Weights of a small GPT-style language model, trained from scratch on English Wikipedia.
Architecture: LayerNorm before each block, learned positions, biases, tied embeddings.
Training: a variant of Adam for these matrices, 433M tokens, 3303 steps.
MLP neurons of a small language model. Each row is named by its layer, matrix (up: input weights) and neuron, and shows model dimensions 0-127. Each number is 128 + 32 x the weight over its row's rms, rounded and kept within 0 to 255. Numbers have three digits each.
A block is one neuron, or neurons of one layer that tend to fire together. Before each block is what it responds to, as a language model described it from the Wikipedia text at the highest values.

Description: Middle pieces of common words and set names, e.g. Commun-ist Party, St. Petersburg or St. Louis, University of, soc-cer, stud-io, Demograph-ics.
L7.up49:147141080172125224126114127156084121077153132164125150141124110129095094152151128117148101113155101122107139081098155109134127167150137096158174173118069161141162115072072090083120165148140174135193133069139079107177169107141145168163106111093109117162163176148147101150149048152149175083131127095140120139098124183146127158080164229155131112100138149159093065122126135104137128136088
L7.up94:142157094157115112064125119113091106142109188183102083151119202126076101168179164094087103165193145124154113149140146175138116132115121059107161168117201124158187183152137069150179121141121121155115099108088092093111155158152112128132070163140166114145140119130180062100155065075108104133126129103140137129101137118108165109079143128145085102168109092120096117126069093186089123143179
L7.up414:156141087126097118102149111053122119164181173072118126134174130123120053159157103054120151135172152120152128111104115172109074180134119195165164134102152140124123141079152184109198084160168142105169101059117127178143163123110153098145140096126154134120118120109116121120092147129137184154189113153107143147114142107138154071107177125131132119123082171058125194162131161133139164062127
L7.up526:094128075176106155076155088144146143082109186121164176175115177131132083176192114085093109141126180140103125083124150137102089152127122148131168152090157086108109190105134140114129104115191147158147138100079157083114130147078129168134088117119122088107125164108112114092098146130138131140122142109113096032131199065142193110064144141166136149129124157125114100082102148168095104161106
L7.up577:104076134095093112067120124129096185070100147094089117138111133130110168124124140136139140147149175122108151143088135159109141146064145108103119180100152112176164093109139069169117121116178124192159157083148115120155095143175169097171138061175119155142148134144136151154094056112125132136166123132124144183127156162153144110132131110121112083167113093063112104131126105136117097118140
L7.up598:107088085150083152107113093143098131077132151143147122101135150163100090180143079115101125099148155100122151086097141157127095164103178138123159114115070158126132117143161112120148161116107194134135206147089142079145206159173124086106081080149075104079174184130144137073117118129119142097095126091166147083126150110126167093093135160108090131147115194108087133142136076223098082110116
L7.up894:151105095132120109127094170159082134059157137175160138133125130166092041176189125134126091131125120091129123124099145144106089158079183126140109143126192146157144161132105139130183137093117134165124194136137185074123129158199115092127126109132218079128194147101181100124149100053112173114100112105163106120139157135175140121142112190105084116140115145099131124166104099119114087111144
L7.up942:088111128117085151078125113053068163126104219108145133169137164171137099106175084068125120188145146135102126093160165121116128115096137124146158188088126098141120154079146138107186080144167091123121183132116128136203113177144141134141090070138117116126168170090152134104116053153106137124081096102140163125185184137181135128071117119156062124121119132114127086120106130191147094135124

Description: Word-internal subword pieces completing a started word, like rank-ed, Christ-m-as, Cert-ific-ations, Book-st-ores, plus colons after infobox field labels (Rank:, Time zone:).
L5.up211:128143146099101123079078182133113164106122094138079111135150108077116129142166099138099119177168185145099096100111165167121107162127134188123131149111133161119154167129137102104156065137232142121144126130056074146130134151149159139114125125131157149133151134154193101124077039064110105068146144192131139208128136131138155092108155157159141096183084182122073103170164073146121168131078
L5.up933:143125150064158089059127105080144166065123108191122144130145098155139100130121148127117106179145185130121075131146133144067099168104156142126120194120111157127108118089159090125118145126128127164110165113054048136117121141176155104185116090121115135097116178123137111166100146113185215128149137182111144154137147066136103123115150194137114112125083151129075137112121091147130178091096

Description: Fragments inside foreign proper names, often at or beside accented letters (Hern-á-ndez, Bucure-ș-ti, Örgryte), and sentence-initial In, On, or until.
L8.up425:147093086178106160160072189071073155134152175121155133162125067175149128112164106166127185145181083131127155124121155055084089140091173109071188132096132126158146129051129119154124176162122120144142145118134138066128111170136150128103099097084141083120153140121127118163123141121096165150140110131144142140123109171134132150121161134088166115074099097159128113146130169160143087130064
L8.up841:155208148125133109138062139150094166062133178184086171143133047134132145113105151120176160169136113152124119082078125133107085138109182157090128137125098170151128119095094121101093171118116116175129108095169128084134129113109147103134090125016121131117126154075162137158059154102140215129134130165136147131140127196117108142085157152134146149143160121118122065121124146140106135132137
L8.up885:141136121101081102161053139166079120099169158162111142121080031107159082048127142171196141125141114109137123086122139062122064115120189093122118133135088128153146109119069082142138118108139150131144139136129112127116133148147166085179134149096130065148105158130163119103110148077071185071207106114097121168108171184098098150079126170122148099109112109112104123141135150139122084087135
L8.up904:152086146079156146135149108128102152119174194206120122144116071118178151164091148101198144139115114117136125140120160131152176162076150154130174133061164101113162137084075141061122190156098152095173133169177166151117173098119151165121099124092108141062105095114107141129063090130147173150115104150123190104143114173131221042081124149127135140142052160154121131091078166132122150122118

Description: Short vowel or syllable pieces in the middle of a multi-token word, often place names, such as San Sebast-i-án, Sant-a Rosa, V-anc-ouver, Fin-anc-ial.
L7.up28:125126094111159152114102140102140124194121117219111135123066094127148114094154170088102125129159107046132075162145153164134097094132133158160138154112098101092130096108107121111108170136188178137092101132086127185155114095172120129183080099108173088127125113134123138116118155110102143077118128137171213129150171118135141130118183177197144168109091093146104127075121103143125121127125
L7.up169:150059139181092180147097176105133172117116197191117120139092152089120145080153112194150141126160128092153100094158126170054153090102111152135132142102113134115166155102116132076102093146116124095153085128034091130179136086211140161115089131114157121122138158132145114135116087130125074097115103206119145131122118140122129117084140190149140149095108145134093083108157075204074244119085
L7.up170:199104162150117135120100086124102097145118128188092130172153143145057123169219153104149088161165102089177121113119170131109105100080140081128136186112138151131163157114100098108130136126096120096107123124074128162097137117165162128147112110140153123195135086101181082127164094073154145111133090158140219153145114132124205080116141216144119096143170108175132150104006128185156114146164
L7.up289:136106149092105117166130162128124165079065148145144136174089118146097102140167181078140175200165128105085142091088172123101176104105153089081129113110153127131149192142111166184047127134145114086091128069079100128098111116179156128181097150111150146141145118071153141112128162101167076082109087113127253108159179119098180092122131122117161142127122118111135094097085150153144126109157
L7.up488:176149193068148096161090157090134081110135166099116125131164088131104141137194122147136089126168096112135098127123125181079154123111128070126134165097162172121158129133122157079078102173145160126173108046113124152117107177161158098147162109137158143136094079103148122093163137092167108132222087186087104167097153103129164086134102143175139130140079068080097124164122168119106217122137
L7.up549:104136156102153099162112141093167126043144136158119121148072210091112086137142164105216140153111129096125083133074133082101109116109095143126126200091181148106152148125147105084077106165168150156103106061124123175108170214132141120155066093112118130108146105134133136139135073096158061103149130126121185133129144141110156070100135217151079167103093067142098127144147133125148165108151
L7.up771:094115146088172124110120116124163160186160167164119111144123146079146155074193170138181128182158127143134088132109181189126128115122118163114151129086125131097194193088137081133121123142137220175141113092163063163124117174138219157146110100141150093162119123120178093144084097094124163132109092177122214155143144093085116125106110116162153144133129127172105074142116128198135139140130
L7.up947:136095111096094134139154152117117117141121139140121123115207117142112092113128156130170092134178086072129140108041133105135115133130136119111166156109111090125143131129141129124162128170192137142120103108129131167144118154153124116113129123061210145092147173130140100123089132138132109106117110135142143190110130115090151022099128146134077121091146144172128103178148099113195177071114

Description: The word "in" or "In" opening a phrase after a comma or period, often before a date ("However, in May 2018"), plus word-initial "in-" pieces (initially, inside).
L7.up60:122153135086079180158118160172096135066167141098133144146112073163132119136150170131131155123118125152179165079103181115083147112150187098116143150142135149227156134061077065111112141116119181142167120111126078100120163111122153099100115120122145097163145159136165158109124097097111176119150134108127103153053140160126123138126122160202125055112084158153065120127129088166141098125124
L7.up125:100146114048171126139102097127065112097164075186102142148080096166177075150133170077108168100172139180155145129091153089088073090133201105123178137126131154160147136060074106148142131106075153121136121113101130124147170136089153095164105126102131128123153092148138130105154105089126200083119124130153161151162134128134114115094137157156060086141140110137109092091109102158130139133099
L7.up244:138150101080125146151067167134121152125130181141084129160103121168059183103156153132135105114169047177125120126180123103121164142129204124184123187120135186166157117065071060149157128117138182119159150090163143120142146093136131099107085085128126056122118139135153133143110072105112122113132150152126109116086099170163096168131137122232129032145173126130044147071109143154150125132075
L7.up316:136077101169075127087101142169085104092147160152156153130136149146120144148145095122113109114151102128044137116126143082146131144157131065153130135132117161178169093148125118148173117122190150147161148048100114098183138149175109091134131055109083089140153146146083083099172119148113072129103099149084117113110112158125165129116181144172120092174133109135075151108130092185170147102147
L7.up375:143057121117126132117190150089079109175126213163139161162131073136061158108129147184158125155104131150088130128156137141145116114111181091072085166111119142155122101112081098164088145125069142113120162119136060104134167122102138072203076072167127068137105145125143107129148118112141217144145072125141204150067157127137135152090098128139142092134165131102098103140144129128085089113154
L7.up464:174104145112152149137112181159081166118153159154095134136185090166103088136163099170137174116216136153140122116072139101128151104077141132136148140098126093159191138097101134082115169122168161114177078093144079068122144111095137087151112078048193125187137125102133124144191085130140177120141116162163187139198120167106107126129144154162148073119152098126121175119120113129139079162145
L7.up776:168073154173139162152103212105099102103178114105138132137173118146177106138151120116167116141173103120112117142087136102145149109107158102093158187099088089146162200158073109114062098150153109174142141068169097104115118136113172141143144142078153066187194112087163107147175045159104111112105078144091140127152124199139136145118121132197115082125146120139124137179142105125166153113128
L7.up973:126135142151101158156081120167075156067145158072117140152134155126091107153104128155126174130125074139139119084109151095160096172166154080147138113117135125198142182155083106125104176138132147184119127071141089057174089140128171113142131133166141060169148179076189107083120115108130124139109121117139135110109190175134129128108161130136127054116155096131111084211161091188124094130093

Description: Short subword pieces like at, t, ot, ord in the middle of words split oddly by the tokenizer, as in the-at-rical, but-t-ons, vers-at-ile, Dis-ord-ers.
L7.up222:135128129151048132113126172191120161148149091155117150153150114060150158117181113110081129128110157140086125128131145148121178131200135121197096099121153143160130112130119123119143095152133148185179084066113157114155149146097114142125129186126142143146107155099148134126101111008141091056151130135173130125066116151148173081097145165167189132135135101095128074171121142204120177140116
L7.up297:140122132142182102167122108131176108123149128129129128136112110113139125099130087143154102189120133071097052113117156167124101153185116166180129136129183067085140187107140145103082087197106109182137138095044108160162169157123145135107140138127152068121152126133208062143104099123153115102090127141163138092099161103153141094102162158176139115129121159121122117140074058131113174079104
L7.up454:136116103093158124138152171105116125085128145120108125065126072108123094065147120103144115187158126109107082130152150148148162170093134138130142151116165078140150179134124152117128134142200156159149090145104127161135145218176108071140142133120131131143120119104157029126125094096078139116152109211140173121104116100125133083119112140176080120122109105116135134127096111138141126109164
L7.up498:139123148132095105086123189186176149141145096138119168155135055076098123093132134123119159097122146081116123084129146125092177139120160143109112097138122155142173108128112126138118105134150140114177107127141103076118156116141150105133175148148100136134111139113132153139120130066100116082171099185166165187103155105101203101041165144100113166149095114041145092119131108126137142117091
L7.up633:143116168082105091027111174172127147142116174106085130141186131155123077133136120122138120145107104090090123159109179169134115119089119116105128141113168158104184094115123167129148113130138112096125079072079065135148167143140126088138205150162111126084151137121164165168123114095126094140106105167119167216092133127132134081134152178086174109134128121117148127153112078183185161091138
L7.up793:143158123126148088133057152173120115081140144166092145131111119059119086123134212075079125184166185142127078145144130192094178154141156153089078111105168139174155173124107110166101117101159174205118101127107093138158154152173151069139123142124165156100145135144177091166105076046136160120158118166112227112143163095112163145133146131168100112186118074087114123132133104213109146102167
L7.up920:147141070143133107114112196186155103114138114141107134136103124129095064125115092150127123178164175097088106125158172154152177130130104102123073097098140129155174172135123134113107105159131104144141104126074069140134127151172136091151177130124141138153160128100159146163105170041105045098078132125098167150126138136146187076085238135128216139139105114054122107159134113148154181100145
L7.up921:154099171090107124115108166228113115139155112154103129117109079141089098099151090111117076190160140116109155087108165152137118119090197140143100123109118100131159171122100148119125081173137220190130176126073063131131148138132135085182124115140139141127210112107173074137103151062073154057135091154151138125115138155116151134112214216134111112148151099144134140165088091161141115114092

Description: Short word-piece tokens inside longer words, often before a suffix, such as iter in Mediterranean, ilit in facilitates, ordin in coordinating; also the final i of Italian and Japanese names, and table divider rows.
L8.up512:101136141134133099116125079059139112105131173087077124185120144154183143132175186133135165209131125151164140120116165105105112098107117078084134147053172105125150104086179110114104057162116082094132066107103141113169121154183147118197108080094162110130118095085142167099145084105166139147154137113116189199143128079135145087124134112124135088085116079137121096176159152112182148120158
L8.up525:115126118074104123108163115096132108121113164183071140120097129169169096142142136119178124176154111105136128076102148153105147129071144096147135147117142162090181191113135095123090126149169160112109142110082151181159133146181109137134123061098111096093118098137090108145133109059158192076122111104157139195116169097173170058068157176166177142099080131168145125145132136103102167137131
L8.up616:125148107183078106089139145135079088128122156153131128148136156163111147192121103078214093122151126159135152138119199131073159157131080088097108142117163151114145153097144109131101157186097183094170107058078161085112136138158130111169129070118141129138088154075111147148105131143153168161118103130124135147102126137165187072088210176073180145121045148149125083108065102108128128149072
L8.up868:114115116067152071105128136105129133093134161146113091130105101150150126152133089120166124162199103131167076091121146147046090141073136078129163173113123099112188161111133139137188126141149129115125130110116128112126145155144136138145120132176081152180141133164121111156079114057169157152178095164149166172149161086186177060111134140126142116145069145093119162075082148170120138123113

Description: The period in "St." before a place or saint name (St. Louis, St. Paul); weaker on word-piece fragments early in names (Don, Bonfire, Non-).
L8.up56:146141109169108104175053119140140197125160143159172157129126171077159063097147126132120072155139184116068142153129138111101093180117169140117110161129098132151127162083111074182168120156179127174144149095074154163143147158097136113151073097087089125126144155121183064145127090111116095102125120159104116113101126119111151128086153205181135157103119113094108086163128107187139116120110
L8.up336:136094174110118121127102139132135116123100119142117170156114147163184130104160196084101113137156099138117130091147172100148110118082176140134125169112141125146152076153070166168161088103160128201134183141074114123153161158162145113147114116118082069168106163087124067143143135065097171095176090063112159154071144055169139116063154176137132117132147134135141090101136116139173135116126
L8.up429:103124131125122099152073084133068150090155148186138163183141143175136114137156150072138092169204096132162161090094130126092127157113195116147138213109092156148132140066098050189138164134147126143143175120089171125114119136156152137162046065114141120132117165119103122142120117160113156145103087135106187178133154132144121118095139153187100100115140140175070087077067117120152125161114
L8.up473:092092139159135161097089159129101120104147146190170144141110131148126049126159105120156072151161109170093117101144172150141069129096120118167149163106146138133186149101105109128138119137093148163138218118168165088157184129126137111125058050108139059167127191146099098135142042106114166129114164089138144150085131104119122130088139139174100114117115097117111115086071115155143150118117

Description: Second or later word pieces that continue a word split after a short opening piece, like Ensemb-l, St-al-in, wrest-l-ers, Tra-il, and the period in St. Louis.
L5.up142:134115117092079134135093102181106143072154147142123121130146133179073093209143135072147080096132159095121102104088124147090168164143162147173173111110159134121125130110076157062127160159170123168172179081177196081179166157145162066112123095150110100089158116105115108131076088110123169175188114110144113139126155101133187117126171070159076110119137124057106183101092131108158094090074
L5.up150:166114088102165114184137097123117102147152091166099154135108142118090076174148156110113124127112136119093101149142140150140179148178158141170096109108140088114154185093118110111098151174145135198169178142113159102210168147134149090097142132084150102133165118158151134118101051140119171140141082077182164044120133118150138161130159142161134102145134113060108123151118153144162188090152

Description: Inner word pieces that continue a split word, especially "st" as in cry-st-al, Darm-st-adt, book-st-ores, and also "ent" in Sacram-ent-o and "arm" in w-arm.
L5.up213:121132143113174128071104108153139164136120132085117166137214052133131130193168117166073121149094101091085095097203164147167167167137158132166088121114138134126144166159150187135149113089104145165128116138070130123194157148143145075186145148154119157145139132090154124093088119053187108060161096146119118122107146123164154110098146178126177112173170134075108106115168090185182142111109
L5.up928:137135168097117094070139130067154169085115132101139145140186087150068142151200123142125110167114148141078072077142148180058083175110125125176116148098119073116137107095164107059135058121142141181137127124105078133151125158125134096107095160136143119140110159167095105082115098146182067108121143148134130125114135128130167133124117099148149097140134144124126113115142101168183127116146

Description: Short word-piece fragments inside a word split oddly, often within quotes or titles, such as Y|our, S|m|ith, sens|el|ess, Freak|y.
L8.up102:160120144104102097092136211146111159140183107152085130135162086125083068097117102132137101142144131101096132100171123126115145154148131145104122129112087158155175073163108119175142150163172173187137186130060071080121133163156105030148153154162158140152109084113139117135140134075125078097164125160066155156103148103088169124111134158137120137174064061110091195181133069113080186107137
L8.up176:114120152102135102169063140184142126084158047133097176144164044084129126116092187117083130132182183160107137093115129127075116154069165114091120143120120159148132116101098138124151108126159182147150089124065118116115149154170189111120161069093140167135112120137186124106163105110156133081157079162133141085104145080142126130119201189129129083143138146146134089161162104163130177119144
L8.up802:146054133141117130137112152186153188165146159153142101133083146073119139083150125121173121199149134112182093130112151141117139141131198145127113117103090101126122154123147156099085088152108119127147111095127170109142142121113147115154096168190131135087151154097201133142082090087066082085117126111125167169121131126120123086139120156150148157167153192107113071160109111152098134068080
L8.up987:125143099091110098139108114174125157097163104105127109143122136117081110072132109108125114124158154108128087058115181103115149163107162167114064091119126122164159131120105136104081089154123203181138179106118101098141153140113108092155170120151136166091141138110190102101111163090076085075099123083173167155146171138133150107142169179148143136148141144146122092182114112124122124121079